{
  "num_hidden_layers": 8,
  "norm": "layernorm",
  "positions": "learned",
  "init_std_qkv": 0.0406,
  "optimizer": "muon_variant",
  "lr_mult_o": 3.0,
  "beta1": 0.95,
  "decay_fraction": 0.827,
  "decay_shape": "linear",
  "max_seq_len": 256
}
MLP neurons of a small language model. Each row is named by its layer, matrix (up: input weights) and neuron, and shows model dimensions 32-127. Each number is 500 + 25 x the weight over its row's rms, rounded and kept within 0 to 999. Numbers have three digits each.
A block is one neuron, or neurons of one layer that tend to fire together. Before each block is what it responds to, as a language model described it from the Wikipedia text at the highest values.

Responds to: "as" / "an" function words. The short function words "as" and "an" (occasionally "a"), mostly after a comma or verb: ", as well as", "served as", "led an".
L4.up3:502500508500541496482511486493480427541480504525534492459510491517518496525534490537501533475525461471494515527485498469447516495502509489481521521479506487498505482519541526498495474492520503454504511472504483505503488512515524505437530524469469497536493520446465470504482454475528505493
L4.up150:497524492472510461547513488516448523473515475434502519528540514484519481464506472531463498543475530509558503505512503484508501490531506518510523526468486511514503497518494530496492511511513434514482499501479482516497506498519536502545461556461466481521486514495569471497459487518442497516
L4.up195:460516477477516522514488493456522529456540489510510502480499543464528484503471508530492498550479494496473463441477499562460531533459495549480570495500509532508502471503485490527512489495477480494480489499448510462515522543512488468487517557525507494482470476494507483522505504528450509499
L4.up229:515463514522544501501531529487509487534490463521503465494474483458533492540516544499473523485467514547537499511540496513494509489489499498491530546502508476451515480507480471479471523523466473454495530472475511509510451533519511488496499560480469562485468508530514502524537492504559482494
L4.up352:526512479485508526496478516500479484482480465507484467464491508523481479515499509490553506458472519459523479511512537508517486528527518505478471487505513486480500500532464467472519499511507503474561531497495494504492496468441478499526508571496481502498484499478498455499480517499495464518
L4.up524:533511531557511518468514441491497511523469472498509514558520512532530453485506493476485490558465524434549516508475473485444548501529486501502480527504501446493480529478471502533528501552521520519471505527513511522500505516495477475513495517482499500518497500534496513507509536532475480552
L4.up570:517511520489486509510510479482492451500495475522517483543574481466523525474469457522443473487464518561520516519502520482523554526509484538490492513453483490456532486489520524536495498537482423502508504513515487529513487509477492464526506517520434499468530495537540498463469474516506523492
L4.up625:562485479481522486513501449500469493482470497478492526505508502501497521489473492462478503484448468484545540545496507537497494469499502488476500452507518493492496475509527454473520492488523461455507500579487554532495513517500550511471500496497470539500490482526486480498506566515488549475
L4.up686:488512500535556472481490529515483512509511490505483483481535524487495479490500482506440462491509509456478463487485456522497554478535501470490477512495530484527524503475498472501534483505469510437487531512498486497464481492499482492454481501462535512498488529525490511444483515502502505493
L4.up700:515536500533520457487513530492480557529501495532511459506518488541529496479484483515513470496486492490503504529527523511513517503504522492451467525476538474463526501520492507496520480455452515478514530507482502501495511467521511500486499529524462488537551498514496496469474534488462504535
L4.up739:486543518466499555518509461507468477517484486472498542516492496488478523501547534527514491491508476499572490474496509542492488534546491514513474472506520522501490515521473451499542475504520499473488501489499490521486492472480522543502461513487466502455542522537497490459499513486518472481
L4.up808:473507496552521502501510499504487493462500470470482473491503514511455491482512481512505485500489496485538479475535521515466522532510479485560472479487515438519501492467488510533541453567469499504515534490474500489470527476475456510489487453481511503510541450492500513533509517462529467484
L4.up930:480446485479539494560494493509514529538484452509515480553506540466484513477460482508477510480448498476532525511513535502487503557494512503482488539448509463512488510509519480482477526476505480457503495536539517532519510532511499555468444524487552516474486491529533494499440472537461491511
L4.up971:532542460507469542543485508520485470483498545516537515448515495460517454532499509493535521505495509490524480527506504493474491502459509499494538484511506502507516458534531518487450503507496512452509527461505495555486518516515494522527518510499439477485497514547485488471472489478502528475
L4.up977:500477495493477479505543536499496486520473488501485509528480487480508478463495476469488494494487494501490554456520468519511513499501487527473503461507483449502536484494511523533521503549493419501466477487506470484504512507532504516548495471536499499464530511484494519518506548467521530516
L4.up986:478530553505474505505465471499500539533528472508535452489477483507495541472491473446545518499486444486474493525535482565532508479463479526515465508493483502476516530485495512507513443501510502522464518493469480498468462516508515498521497508458493465504546524475504488518495499515535493495

Responds to: Subject pronouns opening clauses. Subject pronouns like he, she, it, we starting a new clause after where, what, when, that, or a period, mostly in biographies; also has/had/have.
L2.up833:504481498502513490482518482530472514457498491487478492520488497478500474507493500510504489465499493513450486500487463510523485555511496490507433534500533468503543546525514532545525470475518520512485479477499544503501487476515476474482511496501532523497475539503518501504469469511489516535

Responds to: Mid-word name fragments. Short subword pieces inside rare or foreign words, mostly names, such as Cho-ng-huan, W-ł-adysław, G-ö-teborg, also odd English splits like t-ang-led.
L3.up79:500482520525494488535483504504490533502481514544520489518502526495488507494533497479489513492503504508522501468492546471523519477526528495483498541512514455462477496509526487470553467529506460466514500462480522506498547506477475474502530484476511494444491516520546491532483523488507502445
L3.up120:498494507487515521519507534503495487547451494494470473510477451520487496472572504479478476434488484469508544511466521485484548488491508516467486526497497520487517488494467561497518499525494448488523495485491486545494498496466482507543527529497470514489441488500521514520496515475485488526
L3.up311:513507481551537512495460509545486422510532481541489512500459489509487485511507526493478464479502533483478542505507497523497532479503486491452513476512508536491524464518507512504473478563515499483507464489490477492529461516521535540535525497479457548497498480498517515501513505478510462467
L3.up760:495497504487495452471496510500500531479532458455506464517484471464505534464513428498523497473511519442515475501529472498520539477506504489487500532507511502530441503499478491516530508488502491476496448494504458466511493498454481531537525476467468548487428515566495501507470499470518472536

Responds to: Quantity words at clause start. Number and quantifier words (one, two, some, more, a) opening a new sentence or clause, e.g. "One day", "After two seasons", "Some members".
L2.up635:479520505516523502512483524478493461504484464465535548526480504532527483523483520462540494558482456478499510519504504505519485511518502518520466483469476507495511496488496483509496472481517477515473552512514540486482515470516478518557515486465558477488478476488495502476506503533482492517

Responds to: Clause subject before verb. Subject words opening a new clause, right before its main verb, mostly referring back to a known topic: it, the film, the series, he.
L4.up1:515487463490462514489486475491524457496487478458516490554512505488507479526554470496469520494519506477475489537482474476492497523503496523492476518488495554496489475492534490494539538478493477502480554482483491488517496491507542461540536513481513485515515481514512464461507474492515484562
L4.up91:519534446481505510442506481518508521493523494516500530513468479479466523522516463500461510522502498471479520547500508526495517556469473507501482470479532491525507495461510448470522521492495552486522514505478479501482526485550517510518516521519513448511485470487475461548514465496467513517
L4.up113:484520497503485498475475539507501470479453512513504488475502489475483533510531453535528495538498518510489461516497423575485533510486473481489528480531503516528492545507485498521546462495509502467510517466480550499464453468504520508537465533475475502480522477480478507469499489517513497548
L4.up119:494514506528467505475532488511521490539543489465506491466488520502458455539507498454517459487486493528455529517489507470487442506482507560520502522492467515506440532482433489529540483503515501484444524479528472488508522530475504464531506511473451502478494525550496524518522487542502487518
L4.up278:538519542513524507521489532477531478464511517461542507514504486510473461510489483483486528529533507510441470550477443528439473465499477524533506522491501496550523493485483484484496497473543489513489506471446502517521505485546548513538479536490483519506530472507493483496502509526487497517
L4.up316:521501481501543464516520518506498560499492476467528481477493545524493525499500490482498502493484455497494498522510475525495538505553516506490529489529515530469471552498504509442492531503492476538495486510466496513502500488498525524513502524514465478511524468502484472513501484488501544508
L4.up488:480535494492513483555504508497509451503512478527484518485519443527488475506499495529496505472493553506498490532483512472492478528495511525515532489495536518475485478459522514516470485472497527472479487479470439508478511510467486497493561470519489481536462509496543505465512449499486478513
L4.up496:519526483515476498453461464493489473476481542507497502490517514520520498513514459447499491487528509496492549566523463516520457484485505514495458484487507460496499503488470502463515450568468474527499491442491492483473500508522528491523500495495481519506483483481532453517476467487532499566
L4.up511:452492466471471494452521509544545492519493549509500533486530513523516478539561524490478471542464479460502505509527535523494462461476514510506545495493502502521532505501511505492554514492490501498528509470497518477485534489485538521520493480524493512450492503481480558512490503497486492522
L4.up541:533493507525526486507497517485488475498466495496511507561518536517482536524473485498502509478476507470528528512527490481506515478498489489521515478459558504483537460535481449537501466534512499472508518488521503509483533528478491486517543478517497516551551494528470485528486488521476544505
L4.up676:508518477487566521491515481530533556507519498478518471486493515441496517492527477546473508511489497492522452530493495503507496485517495505483508482446501457489477514446490524497519507493510495521514461493486503450481483521487465471509481483516508502475457535519505475461479483514527496473
L4.up857:511545509485519464475482553527524521494519493524517511490488489457492533498542501514564486493451500487489501529468512517496476519498502470545455492497522479518535466479528469510519473496483464516485534486509481496509454524521545503485529493489466485512487535487548468506557461479515515541
L4.up904:509476460491512497470519460515507476501467485518475494472483481478530511482510503504492538458459487467489511526499526463523501491514504475472471518502536486510492500493516533560530476506519489488507494549495488499496549487508553518512531514514496496502481471505522422496526478485492455520
L4.up944:500484496485525489494468479495514495480476499493514528532488499415502511549492524500481509510506535523519476510502454480478545492489481490465472508550497523539439506508513503485490497481522470475484497471528484523489493517474533480494468544500508550521499477489517499463524495545508481537
L4.up947:482488480491487500453486501498496514474469517507497521543475521462480504520570490467491521469452543472472462520503520502531488505527501509494500505544514496486570484507535468528523528507458504462519523507488495500486506467506546504532551493493482492476495482528548417464491504497500487532
L4.up954:468489472451515520493489508496538493461487528466474531544538529479498438492511485456522494536524509459485473509505513561517455501534504523479497507518499516489478502474499470498554537519526451527495510486510495491556545505503439493509482459560503515507497490507491505492486490481507465507

Responds to: Predicative role/rank words. Articles, "as", superlatives and ordinal suffixes that begin a role or rank after "was", "as" or "the", such as "ranked him as a", "the last", "38th season".
L2.up510:481513512496499484464495493530467463456504479525531531475527510473520519499534497501516498459457506467493517524509446492508478504519513503461521513474496498529553524547481521497493511505504480511456462498500555469491588512544534521503474513463508530471447506509501522501461500507472465482

Responds to: Indefinite article "a". The indefinite article "a" mid-sentence after a preposition, verb or comma, as in "in a two-volume", "over a decade", "Jenny Hu, a".
L3.up284:501518484494503451508471518493506502534506487506516466490495506486478495521511484505492464533514470536521483530495492542508507525544539547473487494470504489497482487517539490510483492533516471469480463484499567496519450511515493464487516503503490488529507500517521520481512493506470496519
L3.up368:487501490482516499508495482501529526518498522444488517507556480499498446454518519488501499516514442511451492464538437516499478487477498521503454478521517461482467494486576481500570464470468522461451502521517513503538528496468451508507460492500478503471469523453506522505492521516501521497
L3.up377:458477503468503491510527495483478471560503453500485513509457494468561463509496519484489506459500468517509525507491487524471502473520493522470491520512531513501513468507517492492462480476534531511565506483531500503509481538509481481527498523558510520474485491491517519468553510519517502460
L3.up385:495530508484512448514508489517486512476522457507545516507503505567507497477471468461508500481478511523542528506506514492507510539490541478504469539461482511535451468512483516497469478539531502501449482475518493530477468499501498495478451514474467537489461545519526509491426509494454519507

Responds to: Mid-word subword continuations. Short middle pieces of words split into several tokens, right after a one- or two-letter opening piece, e.g. lo-ud, j-ap-onicum, cl-oud, st-air-case.
L2.up191:521484473541524513523515478464501522512489499513490522472473485486510476501552510476501471461526523516527515550499506482513487536466490496510528501514506544498497481500479492506487500488513492519528439481505525523462482488492487449555487531524479494536449511522536496508467494514516505488

Responds to: Clause-opening subject words. Words that open a new sentence or clause right after a period or comma, mainly There, It, which, plus what and After.
L3.up303:517506484496550529463517472515512461524532461514498501539525466518519441504509503507504533516490504494474459553492469525462532516518499511529503530506508517517469519471538503473554483472471491493524509521512468476462486494500494540497474519524480517484500454512508496491514521541504462557
L3.up380:488492522538474492524493480512508488449487455486524515457509511504531501508502489484553516525479556503484518519484506504470532520461454508511475536506480499504478499481556474491499464524533507505480480497484511467470538512481513496548495470504512460499482525513485511504505441479544505531
L3.up456:521499495510514484487494497499493486511546490517492524500509477480504520515533482504507502474488511441510525495484501575505479500501475526467479514534500496519492508497537493488506461484510528505492513496500501477472483510530480468446461493502483490493469490485499468499483486477509508513
L3.up747:525523494481520516487513472533516523500478475465526505550535506525499496473505534492521552484500524504495459563512510476491482490499489501484492512547472546503452461509506486462508509461473455489524532530517504479475527519479511518495523523535502490486532487505501469523511528533520455500

Responds to: Predicting a/an article. Articles and linkers like an, a, as, to right after was/is/as, strongest at "X (dates) was an English…" biography openings, predicting a noun phrase.
L3.up184:468512544526553521523471468497463493511516507498551478471492501512492449480530511477484487484486533487492481509501486517501479531526496522539496505530518487442473469485502462528495471532434540547500513529497517515524526432487492499523485547482488524513473481506535497526523488506473445500
L3.up404:514488518499507515476468497486483505509521494503516447491546516499494481460489490508473538509516526514494492478518479562501498541483481515507487518472519465514500452486484486486573495500498556543536512504477498518461528462486468499519551507495501513531474451515545499520481530518513483513
L3.up407:519518505538517529479516528477503553506497461505479511440530535480488461517513488507506460520445486467494478545509531479482514501478507522499504537456496452498482520515514493523506492500504513525499517476509482526486490546513517504420501516502490518521479458515543498488538527474471490480
L3.up755:497520528488452506498480530470509539528557490472485527482543477454526500486516453522495492495457455473507490537506504479474504460481518523490475490473478466534510513504475532526491522555498515461517479503465484486514508503500510501503520486464502526503512488516530526467494505481475525527

Responds to: Place and language name endings. Final word-pieces that complete multi-token place, country or language names, such as Kanna-da, Ugan-da, Idah-o, United States, Sri Lanka.
L4.up18:467469495460437537486499471516450539467564511438543479515510498509545505501515522486411522491475497480546494499486517490482543531492496504468519510506542483496485510519508500507484547464518509524500511512460526546508478536506437496498475524482490478529514486535523536455513505461507520499
L4.up55:488517484465484491520522491501484575528502475525485497516489491458477534518501467536503516505490498499530534526496497525509524490507541510469461506463485489483515473504487482488475492520498499535498510489512512478509467505522493521493512515559556521467488519551500520477494509499513541494
L4.up129:522485490483496527512486494485517472485506485529565503489508483498477489502476509540471524502507464500511505512455493481468537528477497472477478476538482492476510486491514494513518500502495486477493498484480515505529506524560522522510504500544545456487476514521538498529501514474527446489
L4.up260:477505511463484572525518537493520509472459497514505524486525514508488512483500493521516542494508515522514506489523485502465549524498509474531525473496523435517471461518453514507498487524521536509494516518454504516478521485479480515503499502508464504458475540495524456497513474518507481493
L4.up341:465467492549520502489561481503495513501499538461503500511523492434466508461544527544464459446480512496559502503484519526499519491463495541481499457513475508494485471562528490500494517509466502460508500506440524478483490518525440518504474485511488528540489516514482504477506526482530508479
L4.up354:508464469529516529510491495517478494527521499446581440535468524506502499525525545546515506501452494528503497504472505474510516492473483528496526482496486493516473502491477483488487502530468525463465511497493469519526521517507512526471526513436534498507534499483494497504480501503521496500
L4.up463:515487498445484527524490475496501473492550542485463441517530494508523492471501526510482536502486497578519490485507547462497516509527506478500450555474523496463447461487512458504472500550469487456474487468475530481533518512527521478452508505490504458484454537506479493536493470504483466497
L4.up518:478496516445540476493466476480464486518511489462531505471513544503510463508477505520463484505540510486502469511535508529450487490510540508469499505521549507512494484497499505506499490494497470501511499516490546462468477525490489512510495519489519489495497510535529525484514487490544485514
L4.up533:524523495512563472499517499476499502511534503508503503514516497463507522505480493472475488516472496487545517530490449445470519521524501522485549501480493535461518467507494538490506500496455515546488533534497500507508509488486454489499530517510513468504478513505486478542479488467540509488
L4.up621:507534540481526502494563464519449483471466544546498453488523545472452532509488527485472496515502539508492444456473464522510493520500473467511498506548463499462507502505519498518482510493493527485453506454493468542464547509543473475492472520536512504488485486516490475502471495520484510498
L4.up657:483510507484524508492489493443503509459481511459483459522482470474510509508548515510505469493501472460583542488526444502471476491479494493480546486466470513494464458535498458473548507479460528493498459537500495518464500512512537505495508526511488488496502489522533504503568500465486486471
L4.up736:460482514495507486504503501484559499506508505524572501506512500488507533468524465484481473499489485530555503517507504483497511540446498507511519523454490498526490478529466542511525524497534545527472442441503481465480489520509530528480514527485512466473488529568515508499508478515543519502
L4.up809:476518483501488531476509428475461526465469479541506470498512508537506511483500491502449490480512439487514463525468514481510530511529539469485526479489489514458512454474505520512443491492503486520518481490499521508469540494511487494461465550505487501503479506507529486477476468499488480501
L4.up812:505489515507492556491539461533493507478502506454510536493487485518522526494495497497463515525502516492503494485493522440481547487476500463439468479532491516476512443475500524495524539498499537526493497489480501520498532527487470543470475522513469568423500516511505526514488480474518518479
L4.up878:512517514480502556493518460502486469486489478484478453501529498435503499465484491500513500530511521477508485548503488510487537501488531483524541512523509562554515475491495469481456497480564480493498441494511499518527489492481488485494478479463540448501520494531510519521472556490558487483
L4.up896:499488513537510520530500501479514451540500453528508500477467547479518477488535511500463545544482469475504509516502482481522547526523496533514496496534465471497521516516469487514530502488504505472485519503502512490534550480508498513500511536526516483508505478489505532505507501460499505496

Responds to: Country and nationality names. Final token or last word piece of country, state and nationality names, such as U.S., Ghanaian, Canada, Slovakia, Hong Kong, German.
L2.up267:514502501470506552511530492501478468494504503483519476502509490490526493462506518484504511493470512508561485461479507494489512481448466483492507461522486525468497453482506501511472501490493539539534475456471541522534473514472487500453506502526521525462489546484504498493485509478536486480

Responds to: Unfinished words and compounds. Hyphens inside compounds (Direct-to-video, under-19, Jackson-Hamel) and opening pieces of verbs after to or modals (to di|agnose, could|n't, would cu|lminate), plus -ly adverb endings.
L4.up33:489516505491528497459493488476506421480503525484490516496521456534464483461500514483517460511530531516486464482479487498496431510470495530509522506493481494469506476512468545503484531552487474536536518499514518500534485502478497491532492522505535499508546517528439484511544502465501522503
L4.up231:510485498465511483464433518491527456457499474498496498543519502480524523528494481495495439472490480473464495512498496466498498521499525518471478460541486484486522477482486507511443487511506478542498500537520473524514552482509460494484474543542471525498520459503518507536527533543499523470
L4.up253:471498540440521535498531524474552495470473505553467478484532470504500476518512513534491462537491497487487521476479429529499485515519521498528520521511513484508511503523511551485495480473503538501485520513500472505520507484520522480543475556521450528459532510510509492480500482514467515507
L4.up302:502510490490508512530468518488524489509512495522457489455484508473511430486525511484552503492511450488478499533510469481547542464488485519476546464516529470468493461548524511512521496486501479502489467525501526493542505477478521466502517492492541468512487454531493480533477446434488502490
L4.up321:554500510530487490472523507498459484537519507457520511567531528539508504518508429476523507509490464499545482498549501475508473543489501501502505510506507517516521439521505535480423489483482506488480474503476511480464495526533464481510475476514538493447506479514500500485523545492501461508
L4.up340:500504483473492472512490510506503500539500519498445501531473499458509508521479474497488520498519524499502504497474498492502499522537472481466520522452529511484520487509497562474507475455428513498490498496506474524478580451482493470481465439509474517530552512496485469538524480503526482475
L4.up508:488560480492485482478544475464521515485484491491477505506504514507531501494516499487517474493458497458472530527473504516511490470488506494522471523472485492471507516459517478587495479555468460490535482544485475546488490499470529506483501510496496470552497462529509489468519520511482507516
L4.up516:506495483444523483467483488533469469481505486494508466461485497515531461525471480477495489474498466439524489526535511476506542475475493483517496509512489508524477515517509465498502463501506527503462501522491516538474485490466484526475499508469558534496510480507460469546510463500495505505
L4.up574:510517448487502529492500513468480489467510509514486544478533511559495526465503423473493542470440490488523503521521512505512525484512495531504495478499501507543498509516521541482489521490503508499505451512464508511484519544492493495454491537546485532519494505474536452513543529494531508505
L4.up640:472493505539459519524472515478510489507510497487447497514520517485497481477455465480490500558493530474505557532541482511493481508509506485480495507484482520467496465516479501509500454517494482502473518497440527497493547486459481484461515508495490442501519466512511527536498504514508486470
L4.up645:471498485475496511489484474505543510546517501549518465510499490478528523481483520504479546512458518522456462510506484506518522535469459553503483519462493476504488488496473494486470485568458531510506536525523496508507490496489510476501510502464502481519479464536473521473536522501469512550
L4.up730:476496519462504518459517498496532460484508507534463512501542464530476484510483520505489510490520514495495494484484513500502478497501541493492531496552508496494510516479492553494507461505531558545508512529522464513506545508491507496483502490496487518481486477521447512483522487518493478519
L4.up800:469512476510524507543462451557501481539505517521505530506504519460481499562492490488527586514475480486548509493533500494532505496510474533448479506501522496519508498458448529463496494485539453471515519496484526517532480503514537519471490499496465539465461523528511517517463482513499541505
L4.up958:502506501531502514530495493461479493475477538468496531492470498515579479506510474481489503487527444480465462497480458441501420510523499483524481531484481494485528530472487512503520502548498491547540501477486473466493485504458457491478480553553521532468524499507478468496492478519531520532
L4.up960:510511479469517504530540514514501527517451504479489479512518512510471517502505468492472492509478494485481461540514446475512489480488501501528479539457486515477472531510464508543489480512474523489490489501549500461491527517471529524497489525540478483492487486496511471499467505529461483492
L4.up992:484478488498530510485512477491501502489511464480492493519498479513509511505548527466522485508529504491500499526495452507475522535468514449547518512488528485537483569466505470467505530513497503515525514518498477492484490508496481480518485476519461453527525472518482473518522486481511491467

Responds to: Hyphen in compound words. Hyphens joining a first word or prefix to the next part of a compound, such as under-19, full-scale and high-speed; more weakly, table pipe characters and mid-word pieces like st in Sebastián.
L3.up274:518471482502525516482515510483516548476485505518473508479506473497502478433528510495515460491449464499502518507492475482479530482470519482522507474498512510483504510503532553490518461468503534523521481510483552516512513508546508549473486463532488498475499510485450513502488512501530501435
L3.up347:536469505473486497525526500478485526466535518514551546480474513500542495480461489499476459507523509495501526491540464475532548460514500487530482544478529529502520481505478483489494478519475468504486454531455534518474492523512535514453501510519435505498494498475474437487508529501499508492
L3.up685:477515531520508518505537508489505437523500505457464508534485529513514484517542560438540463490481498484492476528430505501447491576481491517514495490490502508508458489507505548486473528489497468508482509534500512518541505524517467463498522512525485496472490489508470491530501481522514487475
L3.up997:504500530508498492498512458502513498506544536482548531496532474496503491502505538472530465489529462507541477477471488508443489483494535518467537524500529511459529476508448523483479482474462509534548483488471466499474538486478454547483487509496502488482482544511467502498508465544515513465

Responds to: Country and nationality names. Final piece of country names, nationality adjectives, and league acronyms, e.g. Belaru-s, Tibeta-n, United States, Yugosl-av, UE-FA.
L3.up317:532533521456462491523500452499507493470504511484529475514537529457554487488512514496507500507506497509549494456500515496474527518492478484497482486482490464474547474510499521483503509504514498513518504517473530512474506523510534483478536513509546507439509525510475504560514480516510478485
L3.up516:470502478489464498477540507502547473496526525528500538521517527539544492509463492523461501446450514521507510520515474483482486529475525503515537491496493508515489529498484550493535451469501495503481500475481476507463456541530529501509530493516473496420509523488505544469509543523501506499
L3.up703:508504472477478513465527487512495507518557489505469479508534493508516499456536490531465544507543513523479511506489508511498521540507516538539509482468486459519472529546507511485507472486477572492473462515488501496486519505526508499504543494493503497510485522506473469494542505552527507442
L3.up732:544464554496509519474548487523468511507517502435496479529481502515484502505471477494528508506486520524524473500492480507498525520471518507506479509503503499488498443492516504531477450508521491515499492498476445501491493539483501475533536540538524475474527513481511470518528511492510506501

Responds to: Compound-joining hyphens. Hyphens inside compound modifiers and ranges, such as well-known, three-run, ground-based, 18-49, and some opening quotes before quoted phrases.
L2.up962:496459545485529505478514501503509460520539518523476491443511461496493480489536506454531486476548505460507496510485498519519469508502495539480476511454523517483519519502529528499490488525484486479488503532492493489500478509522523535506525486473454529520472520517487492558515475533503536494

Responds to: Indefinite/quantifier determiners. Determiners opening a new noun phrase, often a clause subject after a comma, where, if, or after: a, two, all, some, one.
L4.up9:494470512506501491489526486525455539499499483493495473484481503511484465512518497500478497495510464505489519494492487525498479512564479499528504502466518545494513480485491484524481512520494469504503450491502536493491491489487515460537538523514515542483505495480482480458478479508459503509
L4.up19:495489541478506478423464495475508522504474514461487531496481492478504469482491461456465498461527461511505507547556477511504490496517468511488458501518513521475494498499543503511506531522481461450480495552475466486472493509499523490482484529509530479519519490463534483517451546484500484502
L4.up239:504540516513504468477508484521532478534547476460512542526492499499503477517505481484480501462465464515528499474529464501487524510544517482485470465498532492509471473496484507475489505520509486509483499497522471496516427539432494511452471521473475528540462480484480497536485493493520523508
L4.up306:562526485559510518465480464522496473496494483473483448520475526503522472499493451456484505469544480470540506491517500523499513489495499507496481531486490521510520482501556487488545470492498502530506514407483526454504481506536513491534523507499524494490527542480484494491487504509439511511
L4.up425:571516496468506525509485505528496473494499551447546503502503520477476493503466496464515465517523473504478460512488530526510535514502524495518488526486501522484475498544519462476481525517449450499542466538527487471503491494476524483483510511577482445432535483484468486542494486521468466462
L4.up454:446527555472508524522491500488509497494492465518504449500557478494512493539518495475524488482509488510503482547454511522476506514510515505471511511571538461495506442500500540536437490470532506553542520497535445500531504484519517495528506505536505518463513473525466490512474491478524467474
L4.up455:500520481527555478471484502475490472503486480504494496511515472485474482485532498461468517526487415517509535480540490513481536498537466522462524505547531471450562543544534486530500538475475483533489492486517494521486520518490482500527507492501514525463481496484506489503481509500528516495
L4.up513:480513512477544523518515484516503503481497514524499484487486497482493526482480502476476514495530476555507509513497552498505483544514512541501487505515481463456510465503489496460507503476488492517515491505503512449497485534474537471501491529495530506489602526492491494485475470513527506493
L4.up598:499520484508524471479475432500527486510474495472518504426490498466550517494492499499490504481526496549506494494523511514475489523513515488481504505547505551481508500481493505558530490472513482506458516459479517453515471472478473502476557503475510512500518514551429466503513528521509514469
L4.up651:483534535514496515485506509488478501441511540490497533478485502428540508525471505525513513465515523506529533494471479517521484481483492524500470498529520505509543531522469505460518480501498511428508490465514495484460555474508510492527510517472511504471506486545489489465494508490508511474
L4.up821:442529493549508505506545522519517470470476476514479475499524470519507480493531478455515471543491495482523566516460512543521510493520471478517508519532455499465514529463508499518479523531484479512475499514493474490504504472530500470528472498466478530469502537463519490572526483505469523516
L4.up831:471549518501514510487508515474502490513487541513474485483520450499519493503526533538508506537516505499512460555474468496497463512519487476469519523504498450498534508520490509514523496495500521488537463511501466538508527462493459500498485539516499502467548513518501499544510490501481498521
L4.up841:486487522496531452482513494472464501480523506473493502482483553460508496499508462504526531517488532503466533518470508522522465469495494481524496492480503440495501492548466529498491484545483483464509527555512518506496481512501475469456503481491497496473504545501522506497445502479473491537
L4.up956:478488482459472474507507509488478527478465526458526520501484508470493504525476463490471513466497502528524489513502525492493494549505524544495486515516490474509478539489518447486460446518503483463480490506537521457503506453501563522514480507511484501533483482476518460470504523501470501559
L4.up963:426518468465494478505470506532497471489499472448486509531485519505457494508484473512517485517486523506524461550508515476525515518519501530480487499542503503472514493510488471534496533537464467465491518494501469494523512500525547507494514484471463513455493471502539466442522492481486481537
L4.up970:484562502513486520507463520474465496531530527495481483539529469502497485539499480479509460517511528512499513528535533469536493435501483509455461509555482489498503490513489558475523526511519463462519489466504546470469508472501502503476462501516475488471499509490510467512501467521512504484

Responds to: Mid-word subword fragments. Short word pieces in the middle of words split into odd fragments, often "te" after a hyphen or prefix, as in first-team, late, instead, dedicated, rechargeable.
L4.up75:503505536528534526509513481502490497507526494488481503473464510505483486539503528492486491541444488519478520555421521463485509536463521472488497477496498450505498578482508526496518491460481534474515514467478484483491528510490473505527489512537492513489487439523517519498498478517479488482
L4.up132:490533522532512503576496496559451491506526498474503515531509490499509477509485485449502512487504531502516524534499511530489506473551468472490505503497538486500457512510478478485517550548454473476532541451472484520503477485500485508505499511467470514491458482517478492504472485497492467486
L4.up139:528559476501467481500486505527516505499500455539469510529523517484512523507490478467502520550479485508481517538539482477485503499486517493473480491514485492507511491521512533491518534532530531454464502450510499535501495512524508485522517511443513464505502493503500460508478491486539482479
L4.up149:526519518457513490526468558472477528516453511501468454535447514539495484465515548520557515458480470516484496553460493472497509520491518475528467502513532456517440511498457505489494563524513509497470515502525490502531528516493517512524491461500460517537525517466498487524516485452518462500
L4.up185:510489483498498502536482476511475497501529474474502536524449513496518508510519508479461497541513517503493476525496484478474477417482450482512523491516487549530516543523489446466470497540527517484526487522490486504503494499469519422489488474521500498477454487503479530486502524513486477528
L4.up295:513476460533523491483476495507485482503478518487504483498537518503537511527457524480487509511474473513487513526562484523493540528473492484525496542487507514455464514515535514505564489569514492496495510540460541536510459484442493535511493495501496505508489500526469463490487473512504497513
L4.up408:455522512518518491519498483499483469520449530511489527465483455476535478500510523501475480540491536471501546528536513495469467473548462506473527524503502547488504535490469475473516499526478457477493539487553460480490503525497498487508523506474521507489472487528546497520463494519495533511
L4.up551:504559497473539475453484501518477483517514517467507490526535446491480460463503508497478470488474506459480493469491482454521508462503526481498495529503489521505514520518488509498513506479511526484481507520512468509474529517510512540491489522496500533511514534525494500500448472553531450519
L4.up566:484461460523489514475474509506509526523521518562487542458466505478505477478548498509471517484527535489540477508524490507487499536495501506534513483502502462535489572506481525495475516521460480435472482463470474515490520513479499519519515497469515488466498523540502487497525497489519517485
L4.up583:545506514485531460531496489499526489505496469447526517519513463496474482465473516474522535533505528526523518523493474495502487462496494479538484524497508440483462442475530511485525504508488478541480487492512490518477482501485536548522513537505507510524488498491518485506455489481513494507
L4.up642:494507505509514531487526455509511488481502468478494554525512539517498498521523486505506500536464544509501502519474483486509504455489508490521516461484486471522487485518474468447487516540497496491516488474455472494482520506506492511469533500495485529490505488482503503509453472475463523510
L4.up660:514491486507540483470499470492498524528475467485521513500518544485494480499472479469471477542494494525499489519523462500577465500503506461550515537505499421517478470509484495492522477507499513485510493440473527479536506534472500494511515521450545507494537512514534515570511511475473488441
L4.up790:512502545454508522540506477547489463431472468531487528535510489492517509481512490516550519504479510521513532492478489470495481496503490500436530510525485485509511506472496475470452534516519495484498509482523492481485496499458542536471497479555520508475508514479466543535493495492479472502
L4.up900:545524491487501481502503468514507515506478490513518553493502510472509485482512503476487505542490516532491532584462503455495478503470497461493465492543508481518511504497496498468534480533450465511493511511511483542513483532515515496534527448514519524500520475508489499492469503519467446531
L4.up933:508471484471512516528477525527465431520478512537497510523559490496534474513507504512496490502502465498528508493512525503516517492476516533516477483519500483480487553488487490472500506509466473478495515575508517519515511492484501480508509449473562546499496502534537509512498470487520504516
L4.up941:508506469503497485504456490501486457469528500524527516506492504501530471515431522444456512436514491519507503504493510481555552520499511494495511497534552504496492484509473477480534506490497454485502489499465522512522482520458465488489479468472509488518512529507502500515503498512501514505